{
  "num_key_value_heads": 6,
  "intermediate_size": 1536,
  "norm_place": "pre",
  "norm_eps": 1e-05,
  "rope_fraction": 1.0,
  "qk_norm": false,
  "weight_decay": 0.036,
  "max_grad_norm": 2.0,
  "decay_shape": "exp",
  "final_lr_fraction": 0.0,
  "max_steps": 5582
}
MLP neurons of a small language model. Each row is named by its layer, matrix (up: input weights) and neuron, and shows model dimensions 128-191. Each number is 128 + 24 x the weight over its row's rms, rounded and kept within 0 to 255.
After each neuron's rows, "fires in" lists the words (lower case) most often at its 100 highest values on Wikipedia text that the model never trained on.

L7.up301 [ 70 169  96 131 153 115  85 133 121 129 144 124 130 167 133 150  95 139  92  92  93 144 109 139 192  94 149 131 121 135 146 136 183 122  99 111 169 122 122 148 141 175 118 127 123 135 134 160 104 104 149 153 117 136  91 118 118  88 102 112  93 117 170 117]
fires in: "which", "that", "followed", "who", "have"

L7.up167 [118 128 167 153 146 181 118 120 134 120 144 103 164 168 103 123 120 137 135 131 126 139 121 124 136 145 140 143 141 133 103 149 114 121 148 147 160 137 123 162 116 172 116 152 159  87 123 143 135  92 130 130 155 111 214 122 157 139 128 149 160 129 109  98]
fires in: "took", "one", "two", "some", "take", "three"

L4.up581 [144 125 129 134 139 133 130 101 173 172 143 125 126  96 124 153  97 191 127  89 159 123 157 107 140 100 130 160 145 142 143  97 115 105 131 163 125 144 109 151  73 118 132 140 101 109 115 114 148 153 137 136 121  78 157 130  87 175 139 129 140 131 129 147]
fires in: "after", "and", "to", "while", "by"

L7.up1451 [148 118 145 138 167 100 139 163 128  94 128 137 106 115 135 143 123 105 134 137 116 139 169  92  66 134 118 132 128 149 107 138 135 113 117 156  73 112 121 128 135 112  85 126 136 116 161 130  82 101 130 107 101 131 114 152 129 102 139 115 121 128 136  99]
fires in: "they", "to", "it", "a", "also", "not"

L2.up1233 [167 143  93 165 148 144 124  89 133 145 127 117  96 179 143 104 130 139 102 123 158  93 184 132 117 128 110 113 154  99 164 139 105 127 133 160 145 101 124 137 131 127 121 143 137 126 149 145 106 142 176 104 133 128  81  72 117 127 130 121 114 161 114 114]
fires in: "that", "this", "a", "second", "1st"

L4.up132 [123 167 140  83 123 128 119 134 139 107 150  91 117 129 157 165 156 104 169  89  97  97 117 124 128 140 136 174 120 138 147 105 131  61 140 117 171 122 157 148 181 108 135 164 137 129 141 112 136 120 114 131 156 144 130 156 100 135 112 162 145 158 126 138]
fires in: "along", "june", "april", "march", "february", "january"

L8.up607 [108  99 135 148 136 143 130 111 138 104 127 143 121 143 102 158 146 166 132 163  68 105 109  95 113 127 120 101 132 129 103 131  98 127 144 122 136 130 147 168 162 135 117 140 126 126 121 153 153 133 112 144 154  77 108  87 104 159 116 127 195 161 124 158]
fires in: "and", "but", "or"

L2.up463 [185 129 112 145 137 119 119 119 114 127 134  88 130 177 139 149 151 116  96 148 165 169 168 124 138  99 114 156 126 112 115  84  89 124 136 116 129 140  90 160 153 143 146 156 111 148 177 142 141 159 158 118 111 106 138 129 121 164 112  96 151 136 148 103]
fires in: "same", "next", "second", "this", "later", "third"

L4.up1444 [110 123 125 140 128 106 117 101 159 170 137 154 135 147 131 103 135 181 109 173 170 124 124 114 144 129 145 124 147 112 100 173 153 101 166 113 112 150 126 119 119 111 135 147 115 110 118 111 124 111 117 150 120 144 136 112 112 183 169 139 137 108 131 142]
fires in: "by", "as", "after", "vancouver", "during"

L2.up147 [115 155 135 105 115 107 155 150 151 148 175 131 121 165 153 104 111 100  90 126 124 137 202 141 149 122 135 109  94  99 146 171 108 148 113 158 140 134 182 147 148 135 128 140 123 108 149 160 168 160 139 124  94  84 142 107 101 111  79  98 112 123 115  93]
fires in: "two", "three", "five", "many", "several", "of"

L2.up385 [127 124 114 104 124 110 127  99 139 160 160 170 137 149 120  99  92  79 135  87  74  80 106 113 116 148 138 112 129 120 129 122 111 121 128 124  86 106 137 118 143 126 137 125 153 141  71 154 128 126 172 149 133 152 118 125 139 106 123 145 152 135 142 159]
fires in: "by", "00", "for", "as", "said"

L2.up1001 [ 94 145 158 162 106 138 114 113  91 122 119 149 102  97 146  94 112 170 125 129 139 100 132 147 111 145 159 125  98 141 112 147 158 113 106 180  96 170 116 118 133 131 163  99 142 136 131 145 134 187 120 121  93 128  91 148 134 177 120 122 134 123 137 156]
fires in: "with", "has", "have"

L2.up520 [ 88 130 139 142 130 148 116 112  77 144  97 125 159  94 163  90 110 142 100 146 125 163 174 110 145 143 150 189  92 187 147 117 146 194 158 134 106 122 149 135 109 104 107 138 108  94 126 101 135 110 121 127 131 106 128 152 123 104 113 128 169 149 129 104]
fires in: "when", "where", "clinched", "horváth"

L7.up510 [105 134 156 131 117  96 118 132 167 100 127 122 124  80 105 124 129 184 104 102 138 154 111  97 142 128  75 139 153 143 171 120 160 159 136 115  98 132 108 133 142  95  87 138 117 136 135 148  80 133 148 132 145 137  72 123 141 140 117 134 117  97 120  96]
fires in: "since", "on", "until", "by", "after"

L7.up489 [115 159 121 159  99 106 165 129 112 136 147 148 117  94 158 139 167 138 160  97  97 127  79 115 162 176 107  92 145 147 123 160 118 144  99 156 104 123 125 138  95 140 123  81 152 153 119 128 172 136 130 125 130 151 143 164 122  99 101 122 120 136 160 104]
fires in: "a", "s", "and"

L2.up672 [160 136 137 135 146 141  62 106 153  87 112 117 130 129 119 108 111  70  99 135  98  83 161  86 128 132 130  84 143 135 142  94 152 111 124 125 147 151 140 132  81 111 115 118 121 144 138 135 111 151 136 127 143 124 142 105 131 146  69 139 130 164 167  90]
fires in: "it", "he", "degree", "less", "more", "improve"

L8.up1439 [128 120 129 146 112 114  94 172 110 110 117 151 123 158 111 144 108 146 110 102 103 130 156 131  92 122 107 107 121  76 110 135 188 100 178 148 157 106 129 147 128 117 124 124 147 129 101 121 142 148 141 114 101 122 132 137 143 169 128 109 134  76  60 121]
fires in: "he", "she"

L2.up1216 [111 129 139 147 129 119 118 139 114 121 168 106  96 153 132 134 130 157 127 166 130 181 145  95 141 148 151 162 143 173  90 134  97 125 120 182 161 101 118  99 133 117  92 117 116 152 119 150  79 133 111 139 145 169 103 106 133 106 130 103 129  98  93 133]
fires in: "where", "when", "whereas", "after"

L2.up1107 [126 124 107 159 134 120 130 135 155 128 107 168 105 174 112 110 113  77 127 140 107 177 160 142 115 105 105 137  95 119 161  78 106  94 178 124 153 122 122 132  88 145 153 122  99 139 114 139 150 144 135  98 160 115 104 112 102 122 136 140 156 143 144 123]
fires in: "it", "she", "her", "pseudosericeus"

L4.up363 [115 152 164 152 144 156 151 103 161 147 160 112 136  96 131 137 151 159 137 130 144 136  99 123 109 132 134 129 152 124 137 129 127 126 134  99 172 133 157 161 108 123 113  96 102 142  94 152 129 124 119 149 110 116 104 128 121 101 136 144 134 151 142 130]
fires in: "and", "of", "player", "representatives"

L8.up572 [146 122  99 130 137 128 133  66 130 118 132 120 140 120 171 117 119 164 139 121 151 129 143 139 111  66 158 131 102 118  98 140 193 131 160  94  64 133 169 141 127 114 133 106 146 136 125 112 152 145  98 118 133 158 121 120 117 122 182 143 141 102 137  88]
fires in: "have", "had", "has", "under"

L2.up108 [165 163 123 133 156  97 128  86 130 128 120 112 107 155  95 181  95 118  92 131  94  76  81 123 130 177 136 116  55 117 103 163 130 135 134 145  84 117 112 140 114 146 112 113  65 141  96 139 127 124 103 125 149  81 140 124 104 141 128 148 108 154 160 146]
fires in: "by", "schoutedeni"

L2.up466 [140 149 130  91 101 110 114 125 152 121 184 101  99 132 135 105 105 143 151  96 147 139 139 108 125 141 109 135 130 134 152 154 160 132 116 164  67 157 171  82 136 170 152  96 131 156 122 170 123 138 117 117 121 143 120 108  90 174 116 116 181 115 147  89]
fires in: "had", "have", "there", "what", "it", "has"

L4.up1496 [129 124 180 148 109 133 108 116 101 170 151  93 101 125 113 148 143 158 117 125 155 141  94 134 165 122  91 179 144 115 186 145 161 141 137 131 114 129 104 148 115 144 167 145 154 140 158  87 128 128 148 108 124 136 124 165 162 121 170 171  86 112 127  97]
fires in: "april", "november", "march", "january", "and", "august"